python train.py --norm_place="pre" --qk_norm=false --init_std_o=0.00589 --init_std_up=0.0338 --lr_head=0.0127 --schedule="wsd" --batch_tokens=65536
MLP neurons of a small language model. Each row is named by its layer, matrix (gate and up: input weights) and neuron, and shows model dimensions 0-191. Each number is 500 + 50 x the weight over its row's rms, rounded and kept within 0 to 999. Numbers have three digits each. A neuron's up and down rows have the sign that makes its largest values positive.
After each neuron's rows, "fires after" lists the tokens most often just before its 100 highest values on Wikipedia text that the model never trained on. A number after a token or word is its count.

L2.gate166:503411443505409480538481461524417479496518513452459501425511600504433556503446414447515428441513440656442569526446491552418552583501435546541531437482518581471457420563485466463545512518517408461451584505486548571418480432471532529471422550454504506512500459498536482484481546552539492417612448413490538434404508436437569459512481523479464477566431460540535507443460484502471432471418496466532557501558478555473581529507455528432602510526453450456535481570474588459505518418494546448429477482450422479448497467464496502529437469466486546482460470523490573386516453510423441422
L2.up166:379534499361512466522508557595466503523530498509568514552527541517492523445497470472487404470566381567506504537488607488557552550535518472445462501589373498495468502543433516576435498442413570463555481518557441538437548514571461562539477554579527520495460392449521493485470497481479555374544514381441485525564447492541481472507528494480438506534437461487512450544464435429438433395430438498479462482419557480579493531504476502445549437525530521503561614542460530435581464469516524552537573471464397513510549502464425436472527459478534515484509469450467502553532553544476535424
fires after: " P" 22, " sp" 18, " p" 14, " s" 12, " K" 10, " pl" 8

L6.gate427:520485566488457538501482587484560478525590573427522479514460477509531564570460543478554549476567482558482498583586474498515506468399398394557527435571491439566452418535450491480558464591486516598546502465606522455523597483594550530481514457530481397468534506451487478549495433554547533497432495485508531421509565572505474436479460530479503439555581430546613542488427432581514484449436445465522477520491507532415443465553522532538458505586500456453468449518523503447619587514519488542454478453448573495514545410480495543451424399502519422473536490558511465559547539551559546470
L6.up427:535470437406511532458508382583488458562517628490474447521480465470514529484491575500436530515559493516545556519526512483545556388441393509527612512537536532588478486560502637435535498557479460535462532520540547535413488502521493395506489508521439460522557400480439554544434451556557534500522450405534473492552524547419519382483442532574454498568419504519495493498470408502474426457467529524530535586462491466432491606525565572439414523509412442498485510469507491513564517475515490528424508480558413530516417526505545478444581501465479446417517483552532412452501526590515528500
fires after: "c" 27, " D" 12, "ec" 11, "d" 11, " c" 7, "C" 5

L2.gate242:577548494422457560592416559441570503501496520451536460526450496508515471440502465471518464523528484563437468479486472520501563468558477457560528426527458526523413394531499428421518517521511478521420473417601401542474553428560517474445514538591557489447535447552403568531482502457445518460501492460434567526553460410527433457533534525428464480445522538436406441551407550531568500391402456472475513509506535450479550458567575520555409556529526435538532532454421528481550524456590530526609528513543536472520464509484508562453504409608497499425450532605462449566512538472490502509
L2.up242:596422437509580528604477555537541586453505466527570435520513432533567459455593556405612485551476485459557496487474502485441528475527505477579536503488472417501462456592465551522510552496544474461549394398495546484398613495457516490456489524502425547569491563540460565534425515459463529525463478512516530554524569525518495537525489557511406467608406550436449447477610483503516487481563525460459552455501583570563482494519512526445472510536443509530522492507437501515472464441505440507457410513394517434499469384506426446504524560397520482508456532557576560418563491438510514528
fires after: "th" 15, "id" 12, "p" 9, " A" 9, "c" 8, "ec" 8

L2.gate384:479502378498480501467514507490583453492587507487338444520413581466500588494560548546599513469627440499397499431500467483410556491463534504479517559530486482535520479605447440533542512477526460512392464453579482484546490458435486516529471567461473418535514502478461634538432552453565496499416528487499471483449469507503536438439496460398509514547528497502505490517495540481472375610467593514446473560473581425521518464510474505529502434553478492471490580459517477529476567497521537500543484459468449481450444525497489570490567474545509415466484472563567582449545554567545406402
L2.up384:527483550544583493492563435486473525459540499470525562481552472522521436500452415548462458544475492473501533568515513570595509531511540512530498503480475562497591450495554429568460514518440568488609509398509470476524498454560530396363478409487616506458487551464485463445523477412440530539519556556429524593544535538466541517464511501478525574531450439494600512504456454571606479430489537457578541483452514524553454498510495538508432527510590475575590513538488442452541489529506506550543444458503439462567618509413543558458427526448528487473512525459403440563608605406499520548
fires after: " s" 28, " C" 12, "S" 11, " S" 11, " d" 11, " D" 7

L7.gate330:546505482517449429638535478346591518515496481448483573394396488506461412545514458465561496475544444582604459566552501514516494517480495468499430512567583493453608567503485582463419486512496473500497544516428514425424565532585561449553454550580489468430524548522474487506481538488582550436479418558525495526481491506509506526408486538541457562458577535472446472469465520578519548469512477447532558510461387601524461535524530528416455511514423453490527518545468526475479525495486570502500501532542493617443519509401514521453446415506476500499510558555558580586467525446554472582
L7.up330:415430472542446412458497539391570496617496491609460605479473495463541515456450537494498556679535479469578467569557423527578511499477525577476462486593463438489559478518498592464470529445449439532496532517494471476511548465616565472523448533522493580436436550517387513417573428395479481438445472534574531464478470458423478535505494510553499534579513536464419414449451433535459512472464500483538445507466438556511564485565465484473445520509469503491490515372501535445476587478469476515513494498579515484429566513484571449412458518497530532487559468541477516571528481479529476534
fires after: " M" 20, "it" 11, " R" 8, "ep" 7, "g" 6, "t" 6

L2.gate403:543587449528425506505375560463395508519474492619510554540496562563578534487482513509555494545453396557453454397538589476434496491499449522548473450580459501554478513564491552483375400476421482491545501465552438524535539536487493483550505534534459510517583505535472530537505545484545471561508583593474526512544521475506554473487530447451520521482468496578481499473503507538505518546431567501519486497481554468473617466613516420472650360493458520479494465539496486519452464558451544509440531494529538447503483619546547533517531483464395541495528427584468529369513502482526427432
L2.up403:503510471454468493504427531486431492451485385467460513388535504478540586516509473426534482495464500486456509483516424496490540435469511504461581376574605507529558451535394466528568526490522566572452570540502419488486564445412483493550536505489454475526515389555436487486502520535473514478548435613541420491412522456460465493449531435524512480457452483513539541474522428516440448440476502483361478508513478547470479474564418536533587564442460532492579539488502419432456488536417571326436542527607460507506542509461530552529494428507468553577606464478449539482504475524486503441
fires after: " P" 25, "o" 14, " p" 12, "orld" 10, " Ch" 8

L2.gate130:509578478464539516408537454452432481531508514519499519505544484532490541558495529584461512501499439500505464491542491551509421521545534541458464468457472580564553514491568499518504466577526526474469384456453385450576485501484389490432455436586489498423513618523443498446462554454506487547484562504537358455529528468558507397561541524494507467460582421487449531484484405610493574508495536520549457483546468489639504399579426499508477492456530540532625386504495508498595461574558502590500561509439533452500499504455558585438513450488486508431499565558486431493485476446428502543
L2.up130:456484482507539456460532434517549516627434505575550514416455432471460514569482563505462477465529562475501563539539534596425490541420538463452484569471537484518508482624538549449525609506552523462523502531472571507435347536597402497507385481506525481484591523507551425421522405507550465437479438552513510527478581539571494411483588484570448524565483446506443456496531412492563545409491526483488480558529470463459523527532488619494461528506469486531490416513543527499517545468482463478409538434587506516520573527555523461405465467524450567510535526393486510538444550442534489468
fires after: "ou" 12, "le" 10, "in" 8, "ar" 8, " Q" 7, "ad" 6

L8.gate192:508443482540431380514531529492536465461453533537508528510501549527544516503516560531503429503525394590496471511442547563520455481559496648527483525552482503604577509479503496412587492563499493508498448496514443602442512492575545407461521461535507466466577486552374480463487486413443508564540496550491475455432492482569323541461466536536545443530521410478540541582515485512489550479554439529498486405521498525544488374605514542516509479530585468535516493433541510400526454551414420538471401421510488527445532459474485481469458519502486432507452513560461464574493438460401499486
L8.up192:434521544526511560509488445494540521501512416475456435418564459516487497425466464557528467503558486465393542511457428593605406497509531520471488507517531435461532395461534428465555464555420555634534472543528466597488503402491521532428488499518529458449409520427496409561557558467576566525439504497568503476362486473525505417460457463553541517533525493508507494490492502527546455488485454535497574486608531557517536561501600505545451480477461463527542560379416442467505488507463437528507575470623551522561590500534431475497470497445551510541421523441426433548519441442513529520
fires after: " d" 19, "p" 13, " p" 10, " s" 5, "f" 5, " v" 5

L2.gate395:538551482347436428470448600558500494434441645486467502507347491561504531535549571522572437452509437511408526526435440580508498474510546518560549419459423472571416476527458457549508469549514446478472418468442545534454503504459592511494544580587495415568492447540463497517492476486528432496449441464589488537480544457564438507434595534469584523520483479485450461488589464517550543565420504497549481585459545482490490450600498538539534480481535480531411480492470476472553546499564487604495535505505457439491509454452475485506460439506518519400516486619522507448562537514475483468
L2.up395:507488428511501470509559451564612435473521519523522412418547574399536582539532541569541425571497397533432599484559492543534542498491496520540557554413501418608501502462515515503434483516535387533582515468489474488549537550455466426436523421530449479472512548438450552606471517549526504470438536501538472441439595551542571443530485467413507538516534483531609571472480444513531446501569518561526547558487532524474453495507438497531476538524559470501436518372557525525490534479473429502554508468464500467467519590654474566510457535532586537395491556465460435477493492531438481506
fires after: " R" 32, "C" 14, "R" 14, " D" 12, "T" 7, "D" 6

L8.gate475:454510539547522438476566498562502511511595382576563516510515486522452581523486488551539539448490533409428605437426523581421535453506555522526480450425544543583559524578495552448546582548473440486486609557450494485456349524421567470378512517505449521500514502439530488444514519567494459471523443617502488463427539488530473609479467514518468469472406399500551527466496434526445529453506552470492514513507513514453479599500489429490530479512448490506565496515444399512501538549446575511517491470503481579417534455412448523503509504518508477380529458512559559570443467405524562478
L8.up475:594484533574414595537522543495450467525538569488557394500561524526466550487441539575534486536547476522404580506457393467585514494470513531510534542466451521565494542412473388476462505552520492462503468588472558469554525522407424461593543514453446502477524467569605515512526484557517513482493536491495488609464482531544449567475453517543533429537586563500375487490455431473508497448471488536496414475473560609512539561466588504517475526455536513574581558475566456503457521417471489523576562499550406541502500596456470460434496501517479453580520464444590436444492462525456582427
fires after: "uc" 13, " ex" 11, "b" 10, " o" 7, " a" 7, " con" 5

L7.gate225:430598429477452473438482532451553564468615476475483467459451542512445456573435497506450496450456424509596548471488453507449637519547479495648463533511580564470553476443502479526524499418481437445499544479460553566394480545531427517543423534508526545423499458553470563481549520458548479486513555540596434441628511544493414451472428424499483430528530546489427496440511606567508572428533478505568537425434527498384518497489480536533526457544464579436498479517424535412524547486549550465500411486474441478485460546514531547491518495544495461463529479518584438529499535525546507434
L7.up225:490456530517497632567505451566495484449435551495560456572516522520488496501425530558536442460518553589604577411457429493530535565504432477504544484568489520521425497474534497521442471517439543450451583532455537583410506398488481525530499480447533462448514479472487535497554539507375487466441450526485400460500482499502513468567481517538563438494479445505546473466492544474518606598500454459515478406480496491425435473506521549559436567522493482418513377493494544599492462450580535574612479444574446428490484581437487411561507510531510527495409494447512454550484464477615587441
fires after: " v" 16, " M" 10, "w" 7, "ed" 7, "s" 6, " m" 4

L6.gate121:526422559630477474504505494500472537539478462535579453496495533563566505513589440458543533502561534518453505444457575533479527619476451427564527505468547583415589456535575476493591458526404543587448548418472490582523513464497602462527475601494589556373519534593488472523541534512440493443595477428520526491527493555500533445554487499526503579528533496522452489510467443451464461509423470440487507416611474484472589480553556464430546552451486484442495456584524448438467486456445507486571479527568509490565513548500604464458511552577475504460554508528579470542492458490528472389
L6.up121:578377531549547469442537429527489546623533514490554533527444549591563510509430523430514609421507402579528604499516519554385537470504493547516519437551541469525448485504453482470499478543459483491450478482520492523544495577546524500544439465511506416526480534504394568522485467439567446552565433421545443411555471467403543482561518594534474437543447500507481458524400538544357595512415447424475494436592464574477447493554475440476558590437438480454543484480439451466504552497547456543519484519516513494522454444525520500448560543500522507435531498479525520519417483455452549482
fires after: " n" 30, " N" 16, " M" 7, "l" 6, "m" 5, "9" 4

L2.gate312:540556450598459498481564536390569430437500497573442552484453446517550535486459507479519388490497461568576455507502429511585522565512449486570482573547531569516458555535474457522496529448456505475474531635450567518585534452539486510534518461513536510556487497561501487409463487483521519429530564477469442522454544548463457417460455434484439550438466514579471540493531430426435395476564512574488483516561509518542525476488464465474554495481440508499474509449488483534496555565456433636370486490625528498459526583585507530454529477428465410448494496531453537516376468553599431537
L2.up312:543514360565526434496500489452576387458511437530410459584614552434460521489516559495457521504544498447458545512533487527571553456577482479505578598462490571524491581422499450527513531485463542498452561500524496449510486517523493446515641582547561470520464619479512478430486541519533532434479545597586498486443453533453450449507518470639544422536475479523525515423534493520519567465447581608550427516551548584598491510431497456521553478512462513558448481479535526545532490559502452501460562518569534518518517505458395550467588509492535434425523505464496513416516432476507450438
fires after: " w" 21, " L" 15, " l" 12, " W" 8, " B" 8, "l" 8

L2.gate490:473552495497431535530428491518523509487523563398543518453540484503512520563536482489461519527411481560454466543583505532508440502539505497522405534505556516499473510530508437484486470438483501504568399516459412393549481546517489563527472517528529495471519497538510457630548477539476487501531472637448491490404510488559498483438512578471470454429489524527514461487540508492523537379501535542568366524492443533488475373578522442549598420531419447456472575511460458558521627602471491504404512523468527546485565487369541555374548487578423477477564426503488583489523504503546565458
L2.up490:426430419610471497476502435485492462585573407485392449570629515540537499522424473547514568539433523453504478442590490536492481482489586462594417539461535547479462494558523583466430458509488385453557460418439443583578455520494470525481526538464464492529440510517558525462498532463430614510547511570512510470541513490533450450520442514574500442445440582570549528500497496535515549454473480581445480498427450527569370529508560496541577470485471545446553532539475457437525423558496547501504558531597462425572599488506523466505575387501496502545497498455450497529507498527504533467
fires after: "a" 33, "o" 11, " p" 9, " A" 8, "he" 5, "ri" 5

L7.gate30:491506477560507536631473403448526527426510488540488418489562510482542542520480577468519516502577541555480451547533481513547433586528558515517494506564551509547575586529443451396412473557430460509452416550518520553548488501493431483405464501436506548490474551508415545480481423573474453495464490572463513437462436463586594504561471421567434476433485531634505606431492454565558465492460452509572551496491503489456516532524499510471533487485539516492493491499481510545512506483508537521538519565450464467455458603521543480489555443495549419469611451547458500446393558344529533388
L7.up30:475509477591550470488466454437519504468465489494436421550555543537432614554476514557467539479490516444529541476509466486510476353435610488507395471478484566500482557514498484392455481560601496541455571543507516513476492568424526427421525497504506478512576430486592456449575462422455498556404537565503477472564397557532551483548548502555490440513482566532434440534503539493406481460561635487562407600575431513492474597546533500477540466484543504513490471582450477490492404528407537492521514464572554480582484474466427422496525490451431532510494500437542505461494504503423514532
fires after: " l" 16, "e" 16, " p" 13, "l" 10, " P" 7, " w" 5

L2.gate243:505539544599412492533467476386535565555506525503462516491527504452521534464492482502574508498569554528530534558401430456426460520360451532480552611534522572555555473404503577485464501480475460540527490547470457618520480538508488513524392544484484550461537502433422450469513486554451472533505579531406549500537543571505469512483533433435450392515389456584524400375516452475486500508508537439516366419529579517504470423584480545421465497524410459488535436465547484510453528499524470482571516478519509411410448497459551412441533532467464485489472494507553436485486472537477490518
L2.up243:531606487505444436523526416437584422541467542481474416562459509452498493462489552449603511429507469557494472556609544512433468397459485487396486460418542501488476431513470502467546447473571564590444457471506521537502500550499507533533571552485647463478482586522490558394545462448475454488528520441513521522487572462437513481527508523498559548582434591608552509412486477492552471492464443452563510543535458525525506513580473459462514635435458504471563598478428485512480601532429481517514503474539552488517516461524422541535567545495540534485503456499498498501504635604491574533
fires after: " n" 18, " b" 14, " N" 9, " B" 8, " M" 5, "ar" 4

L2.gate133:477517473528479523462449580459501478462577522444533539492488579522496557543419429432614404527549481476459522584560438569531515608481476530536439512478480529555542472443465491493436407510395574557459526455446570434601564511441482600462506468539550467403529535513451462532556545586521546529511539498483501408468502459481526412493529500502568549482486458510564557492518523560543503509541423526527473480420428548566483533576506432616525457506487418516419463594447501553463591616518505539454507570522528498601497526485513605531458392437477542434498492531525517502508446469483579522
L2.up133:536509432513573575579598521498519411468527454388515518525537574598492519490575488606519534389582486478492442496491533552621483467416491541591414432516521511402440502456598549512492484568554531460541608532530462523487452451554550501404597443474513562442461518480617494488535509475430521508408535537504488542391554426569493525528472598434575502536506460392563463438469539532493525538441522499561475454517432605466500446476521460536518426507479506489518515451489493586488441428499489517544491530526480535570578479490422540529550542521537484549493527493494523457458493553525490526
fires after: " " 17, " R" 16, "ro" 14, " th" 11, "E" 10

L7.gate486:511557537555472509550486575508452500550514596480539481507493435466474434567432495456446602553449450557462505465537530540571528486576473437521359522570539491554521512520499495449506482503522467509411450511578495511576523539505502510489445579458546434500527550507467501567539639492571487530461515539569459553486512546566494536495444541445417478469543573504535494493400446486498497528427500471528437335478576559527569485531574473540550462524494512518533564597405487474563552499512488463520471547594549529478640443527628511401503491443439411481528554429508540461467444485490541435
L7.up486:483505529560470568577536484507502483540501477490412501520435540442524496527600554607528543529494393578453520483461480495518451574480524523467463543507485508467445426486501468501490494431549497505453549478524527684456392541484467504535470579455524527430474473521510573491559527561442488513498534443452524466484501504449438485419550438421449517540570540490542602588487598516523393460430543561513551589509442509513492532496587475612462568527501434498459441497495509496524458440515477456530425621470472543550465587524529527568512543484580544479402539513520586460597583426493589472
fires after: " c" 28, " C" 22, " Sc" 11, "ol" 8, "c" 6, "ec" 4

L2.gate12:523565544531509478564547508518496545495406587492491501493462472537472505503483514399547575348512507504465484617518532570434493420483445519505430531480451395477560548527433628449537419500455446424476475499508475471566434564496522445479551487462592545445489528496381463501508568548594533450577550479527525590585438447588469502449444511518510538482551517496496474420422574506598357507445495426599552434473539555556580527487523480543504451527585508525443500509538532528484491531469526513457553498500563610435448562473512501516492445452492470462490450531433472495475517447497534550
L2.up12:445538599555430484545545510497447452552467442543503562553450557570422484434465506465555515610536535496553560544522556514525421417435476509536487525448460504469511455503586507561443423554526464542405470542536547574537453556530517485486468560522503539500575551566482492477575474583515504545608534446517525457486462548507545639513491555512559468545446455429463510530523511458520460477411544497423365538524500500480462405556544551499530564392494491512519439421446519523455545443566446507515536446502551516525477483513572483460513530608455546510561581554518475568542537462658572529
fires after: "or" 28, "ar" 18, "i" 9, "h" 8, "l" 7, "u" 7

L6.gate153:504538497449540389580507532519464615468510515525492597453576583469481571448548468550457484517525465522441478510554604528442511524508400497471538422416481546483584553515529504498505410544458551526431498498512487483484596529546564438540484563442466558432469611578492412466475442517520520518521410486503517545588484533579422459508589591469521427453525446552530458485528574494530532533427490481471554531404472498432489459500484546478560461486514489428587508454442528530491522424533576508457438478506491570473417415392437460566492452385482476498577529507548500430513472566486463412
L6.up153:568587415473491632433513471557517505507440519551488436498498521444596519568452542566583492444476445544430498521472500397552515564512538483538498460487518527496440455451438543527506464427499481537472444572403524577563516544496576538568568529578546547619523429529459420509481561479508594464464482476493420471484558517470514517398493489475571470554489451432525412487502425492540447480500467530505523540558481498476503544521475520356607537469403499482520503464495528479549460503562513546511419588476495385453418363555475536513566529565509604494518514469495452452526512554524440496
fires after: " m" 16, " (" 15, " C" 9, "ult" 4, "ic" 4, "pp" 4

L8.gate227:475455527535516531553467483511479558534542479432436468422529532537461533560502392518551471462579504425538483457477482383482487453450481417468458520488498554559449554481442480480487469494515510521572510548484505488399481552460495542475586533560579482576429465592538521486460610495426620489571535504570470477553471478473490541378460552568414499391486513424538469572572613535490444523481507484576498498588519613474491494532455531572510397537484499464568539538565467574546510386501586491508496504507509535434491498536534460484546439564399489435437504544497480559520476394552563538
L8.up227:481579561383498415517455537475623513495476469549526566486593456553474498553517498557511475477473454533516505489480508576586485445529485514498422469509534497453497509523452453493486599448515491557548507517497474551512563539520593549519449495570471586503473559443542502354499553449473483563594474569582536594560522585513454503446543482566400517480427446588476450549499520540544528459528427548490457528430450445445541445495511475620472439451514392583518474495474505484454553444488461548525514565481435523529583549508465478409449579505535371504525485443609478558500542512416483536
fires after: "it" 12, " res" 11, "ab" 10, "t" 9, "ut" 8, "a" 6

L2.gate447:498474573505533468452531442604544393464445500589520559491542427490496484467551487599566445508465433563413480374511523463486576460520474495499441409487433462536465498501456470462500484572485574532468502493586560532444540555593527440521486421518526463493518486498461531480443576426440476526547437428554487459499500531512468420464510533532359487527496501427566483446460496480428465505529570376503501473405570493564498463600485421477618425504534424539513530599538474466477473476467433549471447478496479536490586516566521561463458523412546490436559447570441524479534490523422423496
L2.up447:462449577503486500483414435511490464557517518447415451513457531482456524559542472491533524471527524558507478464426562439427515561493496448457534380464520460415476467454477582471458500483527493542420537470493544512460404580588528433456424474441543628565567424471439552522505446448413562474490584528502549445445459521502525465438486546543515497483535492535545457460505509494541462454405484414550530623456530473437490591514479554439501526455481407551563372512456500547474510503546503509546525605500502458546506503387521522396457514588508456422507495469464471445540581587413578500
fires after: " C" 29, " c" 28, " g" 13, " V" 7, "C" 4

L2.gate128:498510465466425479460548483544533485492529523433573520524458408512515554440462499595526537525544516607405484527498449523480498566546521552559547517512486473541493517537420561574498580512443478549514525472533420466503492540470564489532465518520413514504482469461501542551403578417523461407533502489512518522508473431443518546464451478556404476440405513481599564567450396443526473496508528542501371471465543434548511510548507508547539520578541415485445581499485571429545529475492539533475509378544429463573467457539417557490535488484481419530527480453575624377578445572401549518
L2.up128:479502453539492591444428507594552420502411631426453532435503489453518540555593488498579374517538480579407566418489512483513448515572497544450541474577469502512479405595448462542439456476595528545482409472531479504497533576494442534568540521528411543553523504472490539521556459534440468437531486509473454442564504470409604431485572563516559535506567475483458531503516512432544473545473449401602541557523506449461477530507473469540496499467427488496457605410465561533524489498498410517414495464497461451477523524452495511460527527469536534477508475552442555438542538528620481424
fires after: " c" 26, " s" 17, "amp" 9, " C" 8, " sp" 7, " cl" 7

L2.gate344:576535549499461402525474464452550502507548502573519526527502527485534548430492435412576470416438419480545510513522415576494430554496350477521546474589566554497587439543438489422536490525462481586443561545496477482465520510529539522639453534457502512413513468410442467521591502509498482586500602488501461499560444531537508490441451502598546467437510419564503475513440452459533523541386526508572482503509492510498445453515496468407642470519455433596503461585498426468404504462581534454511448494543515537500512477474465480431573497428473546521593539544522478533484500469499477554
L2.up344:596425472538505516461580384579453468554568425539506569496523534467476461571441572548503395515427532498497516448507551540429563449556463566454559553545530533598456518456508492585489476440496474429453550541540527522563513502576448442589511425508438430381454438512392470513523519497401576487497503463503471468510508462460524486434496447491430547588518461507531472488546471542484560466500401493398449463514478517461576422474439488475427496485486484482537550391547479485470545499457532528506522520534555577511449523536510529606550489529528547423430500547460492565549433570533414384
fires after: " s" 12, " M" 11, "orld" 10, " n" 9, "in" 8

L2.gate149:498559409494498483611593549489435475548516454537426479510445466495622526495578461565464598494454514491531464466494508470528497568530487520479452492376454578403502503546441455511536490507446461557480509487462403549518496514539494539436510515540549581485456476462453573358511500454506419514508541457509543466527526527509474586496469527506476460465491497541545423324452556472511419397512517509512452529483532488484522474559475500540486561494465489425557428568367423445572491521457636447406417479495506474500523454527516645401478489498525537465498545512465510481561489534481541516
L2.up149:473474528512450415530475553430462625460483551566509488555542406518579404516405509471476483494391497577564499538505537588592425521424502490531443515450624495493492439499432537494522581549584505424498462511566485551596533491513506471433492537476518445486471496509441429463456557508590557477490522485413511491427506557582501549559490534597502507398542570580553507547500496441536605460499478432472434540449529488532455541524564489496502568509573598415506421536502461458495492512446442478456472503492474512455515410558483501450514561489505439499562424474460394489471423493539462599
fires after: "b" 19, " (" 18, " att" 12, "-" 6, "ss" 5

L2.gate170:379551616541460544564589545549485446510533484403466452467494469555437562507549556501459526379575466440480581471648560511580465466544480503456570518568500533536520473534570447477480434569531460554518507504534527522557551543464512537463476478496466566472447539485418481512543496518455518512542504568527420470509488393552393476595491577507525496529428607486447485450468462558540511562522420583607468507504490496484545385542493427494504507538546510439500559468532425553455504557476467500439470535511533547419480418446409448505472390512496553468525494498457499547438419459484490551
L2.up170:545501564549459529475503527598464452494551575541479487558504608521497476578576518423524519591494467488450528438570492540560514450511462486495418452494526476446590494465643471458441534492542489481488491505605551521558583426497486447505436464449550552499504491504560408524437391526404487502391482491495499459500535542552509505495557524566467517566537523506497495533466492487543441483514423463594543523522526507430580487536594500465419558484478453462548491481399521449421548418570457446608558563583557521564571573567402475517613487535492473493526489524601437520544510505468570476
fires after: "l" 22, "re" 21, "c" 16, "4" 8, " L" 5, "or" 4

L2.gate266:513417536632549404493520386436610562541544461453494524455614514562507567565430496535488536449528470556443526548576431537480535538487468517468449507471463618505487481528463548523510451537466440492485444441535553581444470552528515542509480489471573554459539475464508421599496628528479600488580511503463408517558548459584451554510524501463551376415527511541520517603492468517574482496449461458493535486596470498504444539546528524537462492493540434398467446533437491464556527565511502559412457529513578486455488451431568541504522542489543447584482452547508539498504535462546571532
L2.up266:447532606460505552467555581450529423433410548540549552590498478456442557469514455556451628550431563410464469481571508562520548525457523477588447442555455486378557414442525499472457522544479466432584514470419488468497600510585578420505471513494466549514453474488541559533516573419513483499587476510509504590449461466550474480587535559437482405482452539539552527499611581557495526497453579480581496481404533525498532549539505456506537526636507501459519493531439529484525451550525527478538518482498491476447588452429491460430505532499453486528594483503454473536477445485557554484
fires after: "ri" 15, "re" 11, " A" 8, "U" 7, "ut" 7, "c" 7

L2.gate113:476550470513506583482450497416506489540490428482462582486493506478507498481567419458555483402422407510478467482526542399444553515465468547396455521400456614430450518487558524553582451517529518537440458490429483534457508526593561474491503462524460442426560474505558495529553531428540419486504566575492446421571463415574479467516538502551467463520486518486443479509536529474379496475539430507493426510517448480579495403568412457563510499448513412437493448488516524485482619478547468553553582481499479458520453389549558561498580520575518512472581545521433539537583395508536536481
L2.up113:485509540503541498549507538350507534503474517471570508571502471442447473419432472543475382444474543469483430523534508531477531543434494478492500505521487489469477420535522543479530603409477485373591549565504488509444533373552517487467494496459551489472444487511497542561543511445566456531553495459559530524473447440584450601552521483446490469437462634498439500442502510480435521445600449406484450548570414516525507581502542486615450558619485558459429567534450439484582457524418523527469406537504535541460490456525567509490416530472508483525513488417520579479574559491486538540
fires after: "-" 28, " (" 10, "==" 9, "===" 7, " \"" 7, ".\n\n" 7

L6.gate83:482513546552488561448502491540462505587582511483411555496519471484449508440477534563508582528432490576424602463503558546416496462420523506521524448412543490530574569582436525459465509560496446518493495570519502614469400540533548492525416484508489534515485543417548500479523519513603517436480498528523539545436521551503519448504388576482425521542429390548571478458399499543418420507505508411490476498526499517367509444464523487603507459529422476421524451562424460489518579583493502532457527523570450464487529506522586575450514481566531428445523556549574509475458419490480553442
L6.up83:544490553467467517573457572537490507506511527460543450551465496402504439470443578476575425417463468532465512423535519493522460436522494475516545493573521509555425431482581442489559542563526533456544457478535482596399582555483483393441503587501516525482434431548506402382472462446449508514566564543450477626408511458511377442519563521521506478440477544463537559486516479448459484463419647474496543504519535557543502516509527493558516447476517545550461529573531428563562516449569483553513415512430440555518508567493455528471479393492427538566464570489479525428545444460491510444
fires after: " c" 31, "c" 20, " o" 15, " b" 9, " ex" 4

L7.gate48:538620430549496444499570545543610438505504564511479510476444525520569519493451516586452472501508496517414491510508454599436475413508465444506494578498436444479608467479544421480384468523474481415436501509519482519482509471488487479560403544516523495503488568611448435488533523486567535505565521555496542549575507383585561535489499438549452517517470604531473540459468559561495543446464589420461568497439404512505537482499500567598522522529429503413521495472544525486480452546554537449449498481487512469536383417579596531544559469496438411516502449459607418482499492558480481508
L7.up48:453486555468538494505570513519564532462488485553534545568557580546523526388510606411616508443524556486433504541479449511542492560487513460472586509413505462523492498563505521561500557458503482509542518510533478455471437457358460481424458500433566575379416484417463443447538592457540573498490546516541469564428525505534537396482500560488488564470507501493553460422429542521456545499454531458502439441420501529424535484572457590546541498489441484551531533472459559535460407511476563475511380571511573500487489594433552526541508595437447499555514540523535445509407473521501409480
fires after: "." 27, " re" 25, " (" 9, " t" 7, " m" 5, " M" 4

L7.gate204:450452439544478468490529594453533562473569498543578472488445482503513558588455493556522539512409492485485527527602520508630496474533516461512482480443547473501493477490527530472498520484409593502499480577478457539422398562454522450458567550476526429488518584464474392519549454449439454480460493423454613443637522499571491450389445463468518477525528440559555431374438497518420497489527501488520522538484539554420512508533484347520562504463386415464507590496538455443492479602523536419525544487489507548469443488472485502480552484486504466462568512510475441501478470510558570399
L7.up204:471504419494436581510447541434517466470502463476505548536606427498461552584400542499506506554537452502507581518547505418576513522521537490428484560536660481389476489446540477579439522503455599563549520472441545575450564406552572399523536546538518513527499529488447418583565433484449555501450526510475518470465515470580528472502433480542518517476501499512601454515444438478435545513524465422560440525469487414497542552448453498482507415508455379577479526417541574454534513469547598501463476529525535437478529403460514439503498420558455495441597514482539487429491498529480558528
fires after: "om" 13, " m" 12, " (" 10, "-" 10, "g" 6

L2.gate478:457478458454539357427436502486555573424470502425423458519494551493518548508496574558533414491533450511463381464526544480476508506445456454524504441541404545520478575520492509580557482505414505462542512555450568489441489480468556493434538503501466481507449527572520484541444523524548575397461578470485467448533472472429486406495463547475422545539467505500509577506562422516437451532537427595476431438568515498556463542485413536487471380472511480509471562502450477485616539578432516448451552457539518458495462442502429540460596396566486440427513481529536501498511340507483484555
L2.up478:556579445453546534512560517529523567525527471501472518412513485600407497490477457543503539506566566449480454524483562566523502446507490562429454536404477500524479555547535518534530533442504576503396438541457556476513485399529589500532542469466489427521450491476519512527420515543542486466471583493442501641580661501548499524620464538466560481529571479504480566524565546536535550503497492494512409430535434533449481410568564560485457554477600515513474531630464477529497556507468515471480565460520647550510634481519540506468502517484508433507494604481550423507517502522533555493
fires after: " on" 15, " O" 10, " S" 9, " s" 7, "os" 6, "ial" 5